{
  "n_layer": 14,
  "d_model": 256,
  "n_head": 4,
  "n_kv_head": 4,
  "head_dim": 64,
  "d_mlp": 1024,
  "vocab_size": 512,
  "activation": "gelu",
  "norm": "rmsnorm",
  "norm_place": "out",
  "norm_eps": 1e-05,
  "positions": "rope",
  "rope_base": 10000.0,
  "rope_fraction": 1.0,
  "qk_norm": true,
  "attn_scale": 0.125,
  "bias": "none",
  "tie_embeddings": false,
  "parallel_block": false,
  "extras": ["capped logits"],
  "init": "normal",
  "init_std_qkv": 0.0328,
  "init_std_o": 0.00619,
  "init_std_up": 0.0328,
  "init_std_down": 0.0031,
  "init_out_by_depth": true,
  "init_mimetic": 0.7,
  "optimizer": "ademamix",
  "lr": 0.000467,
  "lr_mult_o": 0.685,
  "beta1": 0.9,
  "lr_head": 0.00351,
  "warmup_steps": 411,
  "schedule": "cos",
  "final_lr_fraction": 0.03,
  "batch_tokens": 32768,
  "seq_len": 512,
  "doc_mask": true,
  "train_tokens": 305600000,
  "steps": 9327,
  "dataset": "wikipedia_en"
}
MLP neurons of a small language model. Each row is named by its layer, matrix (up: input weights; down: output weights) and neuron, and shows model dimensions 16-207. Each number is 128 + 24 x the weight over its row's rms, rounded and kept within 0 to 255. Numbers have three digits each.
Before each neuron's rows, "fires before" lists the tokens most often just after its 100 highest values on Wikipedia text that the model never trained on.

fires before: "|---|---", "|", "|---", "qu"
L7.up174:116117111105112172100118137133133134121106144098121174134107150091155115167143118107105152154086115136137115129126134095141112101127137151128090124113099143146144151131121120076130105118115075133139111139135110109139166121098173160161073158154094126168149066139114144060136104091120129104154145148138150156141132104129109127174095087135138110151130154139101114181164115146102128101127138119102140140134162145090102122180103127090157072105158136125173113134141125123155152125150083134095145116132138115114156112119131149154149083145120140131135146130138089173133121112151077114
L7.down174:152102175103180106136158144126122134125178154128134112127115135196172111135097124103142121149109152151098153178141150110140165142151110147155160106144130132129161158149132112169092131161137159124115151140140081129167102163147112114154175103106125129111125133119129126156129135136073090139124122103109103110150105151162192123155151146137130135135148116125142142185119168129080107137116120125139100161124086125142135100111117164189137143171131153130153160106113117126115136153133160111124122151129130101161114150155128125132130122096088161135099108102144150104103129125136128130

fires before: "c", "| ", "|---|---", "the ", "v"
L3.up402:133162119134124108157098148117150125142130155142094122143137112131137116127088089120131134116119122154159131138107120123150150153107132120119127142088136084121127149148142164118122131158130153105098077098130109200115132123112111109081091133191084173124120113123113110138107132081124155130037136121131144122094135092088127145122145117125120092133114107130130086119117149119141131128121140136115128093131138180124116129104114135160140082086114101152151091094144064120120151175141122125098129145146163149104113127172127167091146155119112144130161109176127138146140117110134139160
L3.down402:135110147123153133117120127173134119123155120124129125145093107094170124136164164147135150149118132124076127111108128150087149132134171121147119154184069127122124116105135082121115123134147130139139152118129129126149167105115146147107166141108131125139121156140126131140117137114146115159140156102122143163142162149138122150130122111103133120120130135165183179131144153098103138079109107116140150187137159124141145094113110144068124162129108071143106142120140180110086080124096104104101091148141086112116173112108119112152120063109180141150085151147135123125068107119163121180

fires before: " ", "2", "s ", "; ", ": ", ", "
L5.up716:141122122150098131129112156091119144159109162144139101103107143138148095172138096102114113165096148166115126134149149120095132145117110178150066112151135139103138174116112061116100105146141154096133103147095138205117151128186137137156082119170079100108118111152167126134134095131150119137133158110133105163115083101146202163166120161121113105134136136149104107125135118122168156122133144145096130138096136169139119138129122107121151085124161120106093129104124109159151141113118090132135134076140117171113131180126123133139142112120133125145140132117087114155147130106126151132
L5.down716:129129134127100111143125134138143156108108147100137133112129156134109142092121119116101153107139131060113144105132113074135138115140112107127119133132114132141102144144120152156168118105130099187118132124109114107121126100108110115093106145124145097142122138173161176155214142062123150123218162095101117144133124154108123117104156118159144130139155114124147164126132125110147136125148140108148167129120137110120110093111137112141125148172136104155097150137136137123147105134162090125101222143135151083096148097152203116121154113161139132130156117121162134112147096102193104162

fires before: "0", "1", "8", "3", "2", "6"
L2.up958:120194135160138171138145096120130148133051157076141105117160130135107054117105120101127137141084108106104135098140142132148140094126151192142086123140075123149147106156147114092150111125132126137134101128114141152120152140126091122138135136165143139143137112110122134096103138140144098123134103139161159144110134152124169128134144134139152105117132184161090125124127143113089127127136141145088077095135130179161120148139142150159139078086112095130119205115125098108097128146142122147161115141130125131113151071138133111156128129174149119112107120161141133135204142132137113150
L2.down958:125127111115123154117150000117163116143134152169116104129131141110126171133126231117140156097131103148132136141112128114146117122141107087120131139146140121136121056186145101148133105122124117106122100121133141127156101120115133139114129141156150119132110111089153130123098124149128140149089137167132128126135142103122096081108142149144155137135149110149153116135131132130124126139091110119130177143123106095109111110111136113079079195144145150120140117132154124138131129118109138116121092121147113147099045140136113078131151096101101147117201146142118130111099116164151109129

fires before: "ers", " ", "9", "8", "N", "e "
L6.up765:172143133142162161101125153145142091140133178125110134117115123158086121134118112109114143138084088133109142116116078126136105139098128134158109090137122082129164156093113091115128123143114146153137127130092124157125126099124158134156113124114108147127148137153162089179122085095149131138144099149152105155143112130138135152163117082141101098148109113126148111134156127131153157117147128071142104154119146175115134129133108128126134121139160128125141130155163078100133111117160130141123109093125160103127123140122147171131150112120124164119138122157127096066137122119128109086
L6.down765:102138125107146082144134141114142149136134175113118121159138135133143103136126146112179126130141177154108169122111096121119125146115106130173148151133104161133093105171111169136160128124142133132147102152099097138094125140142119111111138133140118149143104121092105113074194106144112103141157104156109202154124133138125134123155129140112128109136093164137118148141090142148110127160139111163123178118117096166130092165144157133143095087138093132129133115141098150129148152105110139100110157110136064177125123121118129095107148132124136133143102146106145131152121092103050141164

fires before: " ", "C", "R", "F", "D", "B"
L6.up1005:159134121167105131127108137130118129158112165169146114122085137126118114171156097161121120129140106120127164121139115127104174113119139161121086106167108130131136141114126100117120119141159114160110169114113130215142086139124117123133096109144114128139087103136109104090097078107048113147160093126206089121142112118142154101150121135144116077124166122104145130140112122094120123140139165152126097097152131149067120159132113131121138097133127110102117145140141159131099118136126128134124090144148093102115107100165128143107119134117125110116187143180146133119113100125120093126
L6.down1005:118142158134138122140190129144117161104110116155163108173114120135127123134122126110136133126088137109142099120121124108084142156096186087131138152111109087106111134137137154105106161146121140085117113118148127126099154108130106142170172119160126129128146112111093090145174131160147149141128107084078173135101126128117115115125112123168141156125103137179112122123132095130131164143166094132159164073096146112112145077164146127160128134109125135105109153130110148106133144174115157119125138124139091111165149131119109166108142115123110133127070124143130130121095132112142180147

fires before: "|---|---", "ati", "|---", "ing", "|", "at"
L7.up703:142103112184127089133114127125157125110120177147087113151117149107153144146131109086138105144111135105164142179116137068147116132144111166086085116146149125153137119150101131159119109133088084118132113125105114162146106127084135133135125119166120137108131093137165117074100107124084132141053150091135135163115114162124122127150110091121106132140134154150126163144163111113174154136113129109123163110172135132110094159135135163154129078147152114102130115107129150099154094082144110152113121151143127149145140128112131119123114150088177110124080130171139091170172131087108108147
L7.down703:144123128082143154151109113133118097135101109121145157108152113160149130141089128086128156108127118200114127136094125121122133119141168120141112134133138125101120137135129125117120137157150198152141098121112137146128164132128157095140131134134101132157143153130092098196122172094113114160191135155098128143132123087113108143136159154149162109127105192128173109112126165129146091119117137177147155121063125084121102091147111140142159122150083131151149186116123090135128140144095173122158105121105099134121129102151114110116173130149085129136163133117124160122119116158165118130

fires before: "|---|---", "|---", "|", "{", "4", "2"
L3.up923:133152060214148111130144109153130109109091172122110111128133128129129106136111138110142117159137119161119144115126171090141134121151150128154131156129136127158117110129139080138164140114137156103096107085120113196127145121177106133122100140111116149134118156116103111136121108097141133125112134126153101121099154128113120121120122100114115142125128193138105126140109091108122152135154171144065112114122091092150121103132131130116137028147140073122122125096171119113115151171141119114150123137133092105110116136121112102127144142145165176189189145128128134115162144090146136151
L3.down923:128130128068172122139129100123145134152124150138169151110114105150124124131144162137098128146129131093134151146129144123091125110137128098127140147101164138132120110133137175139141118168128127100143133127086161097145132173137114126122142096127085154101132121114123138122125137137135096141156120087107103100178089073154109122114160094122129167124083103082104150119127151123152101088126103085146102092147115170095130121107102189106175172129134136092115164120097114111110115096174142172157123117150124141134177140177121116112114099133119134164138110122133109110105138124126162127

fires before: " ", "\n\n", "1", "7 ", "8 "
L3.up121:157141109161133097124124134148163122142123133143129122150127157133130086126147052117127129174094088099146118140152119099073152127131136156118095097113181173083146156117136138121092136170145115130134093112104155088121078120096145138167143130112099099154139084139113073099123124100121144156125115101138119152116148139147138132157132153145108094109141158096147110139115147143132148139136122172076128103158104132123139145117129139134119065127098122139127154155171078116150125135113101130100110116181120124133118159163113120152164128145100170114175112167113146109112117117077155086
L3.down121:124090095091129164141147098139102102132131170175157111122115143175108123166136157143129157133115125092102111063142142112111120141130098110123116145150097114146129112096121113144098076129134112164131123109108137193148135106138127085126153077171172118117167102156131134140128142118125085115128112139142165094149133109103134126114136121136101120161123128071114140091127111094126136143132133135157107110144135124123178131136110106158160165114128072164150145131120130131128112098098136128112082130137113111156142186087069143118106123177142095183185127127128119108137085137204128127

fires before: "|---|---", "|", "|---", " "
L3.up312:142116135198125132122143139138149125120110153132129141128120125124126086143155111116108137133116096138139161111152154101138142117144124205095081110122121137119117137122148095088151120120130142137159070092114102150098110116112128136120100137137108143113106103095148112149128126111117144148101115106130101150124134102156171129140085135130146124114147145103102106109152139120147148142141153139064145143150090121107135127158096107120149054123159109095148127140126091141127140130124123133145166170114120081125129118162141135158163129169162174101116113135135127140115123130144124187
L3.down312:126135095164138139139095115149152172175143117097133142092120138113146037083104099153084107154161163152107102161135120122143139111132097161130121102101144123152128137114124102132098137141136137139110173118114112115153118156141088134141160152113132159157122159108132149136136141154142118104117133119116180103188154141106096136106109119137090117150106132160083144137113141158112098151146137094127099113159099127173129132139142149135136139093165103145068088170134134152133133127123147116155111120094153156115121141144150154086158081118116126141186136116060154123158090120148135126

fires before: "ud", "as", "ub", "ing ", "a"
L3.up602:156082114152115120098116178146159126120170133168093136111128122101133133163178052110110104132156130120149117150151114161109149139144133137142104100134139121071129189057124099125143140155117142109196114106136041135161114102133090148133115102107096140102125106147160115164124116095111133130139146091152132129167127072116178116162124112093133122119108162077139093134099109151122115131142117130119142117104148133103126145109145130149181097138129149114165120173164131129172089160097136107115164138099138136163152170135122144121116139141180154114111100136108115149116088124093157133
L3.down602:124134122068131114157083117127089135127093112126157136140139140147107111040076189137141149111123128096089103117129146124122113136092140114113169156131126139146120076199116196118140116142133141140105190128100182112153129154141121137117156149137176131113176136144133138126129112151140185132143112159111110136090144168136049143138120120137144131117140083203114125124133131106139163111152136125152123120141127106149113109127140137150082206121134123120139147091099136147095124117110118115115143129121129118097093138086143135136146122109065140090155139114152131132137132131084114130

fires before: "0", "1", "2", "3", "4", "5"
L3.up552:138098117100127109131145132116142116150096193092159089115137130148138119096144110110103103156146131148142160085153120118111120173154149160149102154137112145113121136137118080130132113140128121090140080096112118172087143139147136137133091137151124107149052135143143105143100136121111142131168147116137155164112116144161153124150143097117121121122086199111084156148118126106134114131174152111105134129125103139133113126146117164132113036117155094103122128119193104116125125173145154119138125144116098140107119124141168123150142121178121144111190122155146125145157154109164103132
L3.down552:167183103126142155132129085103144139095139131163136122134129138102113122118105117125149119148183130128119127190144175148097135115100107129094162123114160152141174118134186139083139148157112159104159134129114179124111126156178119090138157100122125124136099113111113144139142087121098108128106137156158122097137110121124111096089158130134144167143148046173128112110133116090113116078130122138127097095102108072146126132122128107126150183152135075086131145142067125114124141108112126107156139149132147142119126128119138125091127114106120126158072125120111091108158110140107197136

fires before: " ", "{"
L6.up850:131152141156110126145122137094111139139093157139156124125152150138114088127136089094101110132105117122118161099132096150085140149097130126175084102139107122127153142135157119102085129151163096128137110121099124135093125125105146124132080150109137086107094095120109133125096127088099074150111125151187106099172132139153153161129136186170079093079091184137120144172149109104132109076133169148116135120132128132115139116136132114124106096119121088106129155150156104163127143149115093150129147140126096158180131147141130152147140120128145140082163071170159130154142065103103147125
L6.down850:096115101140143117080115138139131144146143124111137118114135113134124113140097161113119140131114130161124103129107101115161135110084148111069119140122116125140106119108168144109124136081088101167115126148095138119095147118146151127153139087140107136138174171128110130167154124139142180125152135127086108145137086118148074146129060098115085171150103084180152103069124090137095137148133102130131118156125118125117120163113128143105153130137105111116149121077088173141145107097107143145131095130137137120147132126141120116133134097133142153131090133112143113132137178153137125091

fires before: "| ", "|", ".", "qu", "|---|---", "er "
L6.up423:075147158189124140116131119158151135120127102145118102143120159144184114173167091128123122116109091120132136103156073137155117112159118128094142142134128115109117130111153100117156142099109107135154128131152171151120105145114124102164136150104150140127109112122186130108091114183137189094064124169108113122119097140085166139132140119164106120154114146109151133139084074119127125140118130134098160111145119146136115144121092119091147130084129167135169145166170109156155069128129100116104123166124120133156105115161134146139108135091166118134103138119150145150144099136132149097
L6.down423:193155130096121131126107130150117110116119119101132089112148098128113149101123113142068107159108152116124153098102113107114174089119126138089111065108142171098137114125120100121086090168146110134077093121157139179117133125176124106149134131141119132124131100151141114166139125121151065094149148121122164116115111141100105100102107153130143087133136126133149148154149164134138109144130158139131115131123142141106095101152124132114078146110155107111120118138144148119136170116130159118135117153122141159130144106119128120128143103109087111118143154134100104100130136116155145119

fires before: "|---|---", "|", "|---", "3", " "
L3.up566:100134098183148132107121125124142105147121136121145146114115148121130079171154067170136113105131146149146156074130162101122126123139140162136062098110122119099146194117160066086117151123124138099149068116095132172080143102158116101142113143154103134141104115133144121131113128105095135119107125123156112159123154111154160127185109125112118098129138122126112114145108135090164112107144136136146148092151131167109155154113114131139152072079146101116158121149171089106109135127136107107123140135130146125138117155139102110132125117152136169124178124159145108145124124124102092122
L3.down566:157119113098062138093140133137136120161166123168132106090113149158101142137129137109123132145094126114100148139122132099129142154139154077127129088148131124104082121134095102128143120115138145124157172199100089159117137154078115125130157136126109144177121117068179112117163150152113110074151124146109090086148101163120114112110118064132103128106139136163119087122118132138155118134124113081122142140130083149130112139142121091102154146166109150090124116150136112130116125122165123141122142126119151140117107146168127121123130094094154144138072123122155179154145138154143141136

fires before: "0", "|---|---", "4", "|---", "3", "1"
L3.up859:160140120179176117123139138100167133200099205120142134132128135136127078127136103119111113111142117140116169124146158096116158150160124186125067115136139121119135108131131142108123128119105161094118064096106117159159137134148093110109116122200137170132087158157134089119122138121080073139095141113123150103125159140126154147143136122105160114130122160088116142166158148107144107126108160136123121129136124171105145144112123119106128076096180100102123139115154073101104146163145102133146087095126102099110135132141156156117143127168114178138139130137110103145126129119137131138
L3.down859:122106107101159156128125105183086151169129141088138142102145132069135109105159176104118096140136152126120170114111099173133128124136116135111180121160093161146121140137131119155108128116138093126131146141119128118145132141103113130168098081104133155117114113136119173164134107145121121138128131137114139177077129096153082153127155148130141172165142085148143143104113097155140132127095090121146120108134128104132116141107129115138137179120138113078129130106101192173110156132169145132132153128130145179105154114119137130137125132109161101114120118063128122104146119130161106174

fires before: " ", "t", "s ", "ary ", "{", ", "
L5.up812:136102136214134113145125169115114135130158144127112121107105114107127112189224101149127126084102167128127148129131105120162104116103137120138108128163142115072112151089105078120129152148134111127136136120127078134123104129145140131142044134126102142085101124114164149146120113116128134190103136164169112077136110102145147124134124137119122142137125134112117124149108085173128119151126147123111114135094111121138128127146138107157158103087125128112120106166123153126158117157116143099133131126122112134152141161095167141145130137134118142159131085131104121116113062122105128111
L5.down812:127140141094131104114109113147111151118072122163119160171107156158111129066070147120148128138147123124103130114091167114117143115146123152083153138160100116158119116137162167131139160103143141135163114121084165121132112126129126111094181124118157119116145157142104111123188132114123121071186112051100151153109134149151125106113138125151123118144188098146103152129132139071111144089150088125105107113138098147148161094131147126110092154211164102146131155146115126134139119113115114164137169127154115120141121100153129116144101165122155094134103127139164119127154117145137135147

fires before: "|---|---", "|", "8", "|---", "2"
L2.up371:124126110200121107110124067133131135128068128139158090111115114151142092142160127151132149088123120121130127124170133093103116145168102160108119128129083124134106124140132110099078181148130117135148083107101144157126097161110120128124092105167144158111118119133170152113101097131128154153116113103149129126158152127141129109120106123100126114157148126106102131127119114127140095111122103126125158166157108177125129121145128142134153056096101124131116084129097106168075097118147126144106135108120099137089151129134105134164147147090148116155071131103126107152178148098158101139
L2.down371:114121173091124155135104138130178090134152122133103135076137101090149160180130135118109094149114189099109121121118139126099168151092129122155142137115161136132095137129115123103150172127099150141109123085119134152091144132120138130162114074065135183131098134121130156125132126121116085150134113135112098156149127110140145140084103142152138127119119119147119128151111139184146145094119130080127122153104148103135119132147127079145113149122170137117152188162141157136165121170131136104156145099122138089157129130139179121088137120162146161145133142139124115101098116099110145156

fires before: "er", "ip", "i", "ow"
L2.up375:145092162107104143127105142139124097066148069139136146122126096083126171139157156140138117107138153123124110144149138170150135138093150109145150104136119117118145149141103136111112128136113124125110159111165135089113128120143143110109133100087118080084132130161095122146154142075124139119170133153123083132131114113113073118129101150103114123095122056148151086105144127124118138142098132143177158127116111140099174185108169122144167214105138169136116114144116142164165131141097136118109155142106149097162161143099140170108128126090116107125107133137097124134098120150083124121
L2.down375:113056125106142133141126224116119120141207128166131142123143121150125126141135130123136128063130126115043115123141120138121106127145127054120117143133135127124130204067130130135125137138131137129128140139142132139117122120135126134123115137134122109125111139133132120120142131077133124126129127051141140110143119108128132153138120149144119124133127125021144132125121118103142129124135132122119186134127129117140137118136137131193143195134114120119105125126129115122158121137110127134140149122125136144130147120130144174126130134080126152042123125139118122135073117118061130133

fires before: "y ", "ed ", "er", "ow", "on", "f"
L3.up438:174077152104147124113098153118112133087145099147116146152149148094164130113128081139104132131139145075112124165110159188165175123136147106143133133146097113070143111120106122182140153137105138115106111092161091100166137134141102142099147123094106139115129141171175069132150123133114129119147130092145128150159119112134121131173128113134126115082129110111162070093114087118133131131118160113105166166112114103142145130104115109154129119134084113128138072150118188128150098107098106124112163121131136152178133143121130150110147138146146143126117094115104128117143132126087134112
L3.down438:118086114078128094139117170107129142123141137124137132138127107128126120076123158151120132126141123120094109121170108129097099139103141118172142097111147109169102166124124182145151121138136128097131202125119157129134077117167127111131131126152168126102111133124138150139121152115144206120122124135108112152112138160093077125104099140116146131133112103139112122130102127143117133115108129136163083138148109113119103119110140132166095214118151114167100144125111153119129155136128100142158176127148119143114119168084150147160126154115097120030127107122129124153125137098030129119

fires before: "|---|---", "- ", "| ", "|", "|---"
L3.up1005:131184107170137108131122186115161123168149142124104159122096120149138107145155099106139136175135130119133140104153115149123154139157159135145096106141134091094134167152160122108121095148122128111108084076128144189172147137115146121105110127172113141121128100148100131104110136132134126119085169112126130172120149099147138148140120118096143130139119138081098148154141189123124145148132115115129135098136124137139123126152153141105165071102084051142111128112175087126113128146135154113102131185094173129118170101100107136105171154126156177153150100151111132168135131109167156141
L3.down1005:138118178121180133099124113171139144147138094121134088117098153134135165128125123095137105161125106136089150147118165106150160142114134122169155162092145150111113161101192141125110129124072143131142112141137126099138098137138061140128120106162109144167161112141097115154144113138176125165132131167091138138145143167139109115142134133080122134113141136166131091169147168125109136107120120110131116120143142106132114091113090110151126173095111114154152122111116150104123124113097118115102133166142087125160105152087142133125113097142168179114133149161105107199103128128158147148

fires before: "1", "8", "3", "2", "9", "7"
L2.up845:098213120130163147138140097097130126176095170069144095110140131137107085108117113101110140160117116133108129094132131097158121114141139209127097131110094142129121106141138124090131097122133147155142103138117156170151136118106127129148135132193133147152126131124138139149092119113113119133097097148128171141138152130132154114148161148112140130104119150142132141134126110073115113131163124156102075125141141174135116083132165162121144062093129097126128140113178135114094159142145141133163071128126133121134133118111118110133150143174161132141107102150165119130170150126149122134
L2.down845:139073155121124130104124013100135126099122141198121095143137149137121145127123239133131139134132105133137152132141129089139127140116122072115116116128151106105123071216143109123136115121128115113145116124134083134132114156123125116106164141109132144139121130121135096148145137171115142125138110187137114121123119103140111098130122129119144099149122132179107128126121153116113114150116127126129187118117130136110086138126143117117075204140121152112113147112136134128117116117120117121128153106138141134092048092110105111121137146094093132107202114140120112153123142129122133115

fires before: "por", "s ", "ed ", "er", "ing "
L3.up600:161060138094090139139142163147133130102154118157142114117118125104124149114140167121140117131132146079119072169132127142114129133106145124144142109157144088104138120096090078139133116118146125121151144117143083054140093136146112115116168076099124141108149128118160150179116096135154097145147133110125116167163108127127053136120122125151127155105155086097134117132126112133102162106130171124082106136135122072116115151128144106143156184108165132118125110157068135176159119154098145137118148096125119141135130176150145150125122155090128129105112096072106154139115124140079150110
L3.down600:107036116091132114110137211138143121100139148112130146136138133076124117087136121144130143134136119133081136129128143154147110115080108109124189125127128119119118192101119203127114109116111118135141184131150141076128115095156135123136140125100134105126143134130126104144123134121122235131128141122137099120127127132105132112135138130132141100155120134110125144125123138146134137128127151119139131115117133102140143128118128129184146168129109137141133133126131174128176157135120124112111180129133108133113134118054108131107118115139130122051135119105105114138097107126017091125

fires before: "ud", "as", "|", "ing ", "os", "es"
L3.up225:138075131173129134119144202121137120109154097127117113125125134124106170161129069147140107121107138130161092109145101137136128122158131163126169087143128126111145184104124118139153206122134136148168102112153066045145132089138146126119140119062098172119100101139132115145120094127096101112102112148104130111150132102110174129175103138123129123095165135078134138134104122162126142146128159117086140096085121120101141159135089097148173124129139149104136126157141094107191139141094146131144171136094128134165126124117113138106110152126133130161143087119093120143119113131125125134
L3.down225:169150103069138120083117112137140138103133132145119117154088116122122112074143168094135111126156106124089144154129115143153122125095137096176107163121146126124107119158080163140115055124134099120114177127094163190120112166112113117144122158174138110126170140140148129129119110116144174120140115108163136085089129141107072127118105108130151150147117115144134150127106156091119124096133125125174125119121131111132127109118098149151096175133142125120147146132106166133067138128116110125093119126134146161127176163126126138156128145119125136047125126119170140147140115137081132129

fires before: "|---|---", "|", "|---", "| "
L3.up394:131149144187126118103124127124132136160134153142111136108113127156124107126140118117102112143138114123131144107133134081113143146113155148134087125128088135096122127162144108100149168135106135078122073118092156144148150157097111097145119135171143142121126115108111135118116143132099109109110139141142076121123161124143169127132100098113133122124116108147089139150131138127137121128115155138134115113109101178126143160077129119140162052126120081102120131144157036115083149167142124134166100136129141140126117105126137134094141138164162175126129106157114137121142100096103126149
L3.down394:176094107081134133160110104180136125132093117112132146121112134132118127111119173121117128140116110098086093108128109189155123121138179121098146136101132142132138144148145125095148123155129119112181127128098096115166126129147125121108095116133122132149132148156110151083114136105136120127157102159132146149073101130119116176135163153156114136123122173150141138130140148105139128119136100160114081142189147111097161174081128132143158172112169113116119140150124169113148124094112117158146158140084105146138137125095106143098146083125120080132194131132132165105144161104182124110

fires before: " ", "1", "2", "5 ", "201", "4 "
L3.up485:111133143159150151104137123110135109130110146117133121128154136139104075106102102124126147125102111130112138059137115086119135111105140156162103120132110150126109142120110060096100107150146152148122099102095101161100120178116139133162142125186101128131149115127114122139091123111129115103121111139137132115106138156118159122134138148124133103112117176134123132133147140126145132125124143115119133099154112207120093101126134104152148041115098104128086155091144122080036148137136135165194114129127099115134111123089127145131144118176135128161154139170124161116157146127134095135
L3.down485:146135151091110110152165089141112143128119147089107129108142114142150135117141170135180122118127120123117111134161136162142156104145139114119133160112137105166157042210119167108151123141128095141121146113165130152113128105096108113170029122153174145142106111105111140111137123137125188104111152165110152124150136112119065136113079110125117124135148094131113146144102123130125141140142096119172126127153127076125145122122094152111142193137143148150131126131107126128170119110100112120147099112127165119135074125175128124129109095118140131081129092111133128191092132111097115148

fires before: "0", "1", "2", "3", "6"
L2.up838:128176130178142125130153116088146167221054166115130137125118150164143089126132100113139130148086093145152133162105144106113126119193122198100110143113108100135144113144120113108099135125125134137142085128118115156100149148112139114142138122183117116136101135123113120100102127129125104102111093139128153156120152110150160129148144152118124128140138163146095142140112176119114134108157104139128098127144144183133094119125128172112148063117102127126122186102137117108115124112140124120175105128118121153128138147121111095152154128161138143136156125151144148127176133110149097174
L2.down838:135124108074105123119131006166130140069146144141150125141125110104147134111144224129126146152133104090090102109099134152120142130075110082133129133159123090102101067200111098130140125101128119144128144129145100104152083132138108159157142125118138154117137095139103143128120140148158111144122128153122145126122108137136107140096146135155148114133127100141155095128129106149115123115100115104138128152113142089145148143099112119134099201156179133126118101121119118133081096121132133141101111141110139140146069110119124148117112117092149133103166124109117127145120149129129081164

fires before: "r", "ing ", "e ", "N", "um", "3"
L6.up678:146117089164150149130131122168162098140135145135112137132137169118137095138138071117095104167134140145154137124115129147142187123131118139119093125145108125114152168104126101068158138147060135111184133085099126123132118099116173181134106119115143112128123180150169129163154116129159122191095152146139103097161111136121138108151100137107122128135111136129148097152146098116146131133110115130084158108132158149109141105133116125115097112070113163125140106133153128123145110148120140121103100121169156136102172146137151172108133059118113126156144127158157128133104128117105127114
L6.down678:147109121092120166166155115127121154130133103148095126122140110149125118105088167104141129111095127126144158128138120150161122132141140105152096134155114121166126091104103107121140133143111140148094113125106155139135129153122075094129114187156102153100118097090122141123153126121110135089104169156118168122149100084119131141154150154155104138172150139142123154145140138123114145115134132117159111091105124065125142105107104133120150152171115096151128121111070131154105162094108107152129143163129137093071087147128112106123140188161110126107139136121125119171106154100071134121

fires before: "|---|---", "|", "|---", "the "
L2.up894:141136131162140141101167137122154106173126173121126122144126136126182100159125097090153141165136112155139149126148130119128129117154138202100089122131119132124101122133127093111134121138151140102147075114112120145167145115104132132123129116133125141117153140129187100110117125135103138110064109108161131135103129128141197171173121109117123107132109123130125131145126150156113122117102135143125161091159132175130120120128111162124144003099127087111125126115120109116130151136153129122150135165149149123150149123111113145107113171190152159130146120150138095148129132127153140128
L2.down894:123115190132150151060167092109156086156148152111103149113170114131122132122116106124111154160204162114151074141139144114097117146123116141119074108155128148140120106143092150130106137126117117132158123100104113124068159145127120158144104105128125151126124128141101140120163107177126122134097175137099109132118114127098107142072143127147076099133114143137151129130125136149081089122128126143102123135090165117165127132161112135165151122081109158157123130183114133097114140173102119121094118135145112124131094142141119105110108114105099118107133150123124115137180121106138151088

fires before: "|---|---", "|", "|---", "1", "8", "3"
L2.up664:123179138163109131159144094105139125174096174099131118132127153129113085138105092107113145149091103132127138119095132159148103138148133251134091110111117137134087135158133087101101106150129101141114107114122125172117156121093133147121111129179126142153136114134109134113097119155116112138103118128117149164142131132128168110122155168158149131142104128160107139133118150111106134123118108111145052099138113151127114115145128157169119076108134099153136164120123100092074141131146121121134095108137127104123144105155072140152165123164168155154168108137130137111166165133177100147
L2.down664:122097106087156156117128034143162128083116113132117108139162115125155158162107229120144114141104156095131120116119126098137136139088134044124110116145138141134134063149124131116151123119153107124116163166139158120132108111135147113118113116083136125122111114117135127086124121119160130148149152157156135154097124099109126103123130139121125130132143156141116128170136108163136082165135139130095232136131151134154134155126116130094090197157145141106137128143133155106169142121134129120126114134130148131129055125102133105149118131101119142056158137131138133114132131123095129137

fires before: "o ", "ich ", " ", "en ", "{", "ere "
L5.up451:138127114163099139125128139099150132136145165110134119117121158121123120202168104091141136146141126112114140111101128142114114126120133140163096114161175127088119125092104102097123114134153145131157091118139061142183121133147143129146093144131104152088097135109171090127144095150134106122136121105155094119158086111166143142177104147087110128135160106115120121133118145129166104146152144158122128135099128113127068130163131127106126094107126110113144139127082162164123133135116141133126115103117107125161116149141194160113150129114149145114148117164081153085147101089149118116
L5.down451:123135129081108107126114117161096135080122122127117112149145092104079119073105111119098110128141115133136161099137135116132117153127158123082126135143119154139141137148096163158129111103139158128129106093072141148135122149113134121111118151145160143122145118143114204171184145090128131108165089129097131090112167142098161142139118127184137122164134107150147131107106075110104182116145091109157160102112098153129148114101110111114128111149104119141087113157139155141135120124134130094144161151138121149155161101099165124145118120150157109126110144137168110134121111118108127138

fires before: "|---|---", "|", "|---", "0", " "
L2.up529:130171119205131132132087127112132136157091165075104106171116135123111119154142063074141153115128097124160134136140154104139125070197122171102101122109111112133113120148118119091109140092146126150178109088123089165104149128104138162143136121166125142146120127107142102114088134145100122105068123146118149135127133129117136142140127159108120123134145121138128155146116149099146121131118155115118094114155146184103111134126122110136165020096124124138143133101114105088095123094140118129133106114157166126129144125160104117114149131160136131123130139145124141128160127128171114138
L2.down529:162118114089155141108124041157132129136151117165132126087108116142141130119093211099143084126096153101089108125116106173128142144055111102130117141141154130120095095170127134145127138148119127134125153137095135093124114140129177120138104133113155147154105168105107160085131098125129097164118150149110140126111115128122170121123141136143108140142121124118111104147117105122174090123144119131136150099142125091119133139139133154146099200135125104119146119140126136130113100123114119145101136165100088136126101142176149141133124125092147099105135114121161111094120138101064111079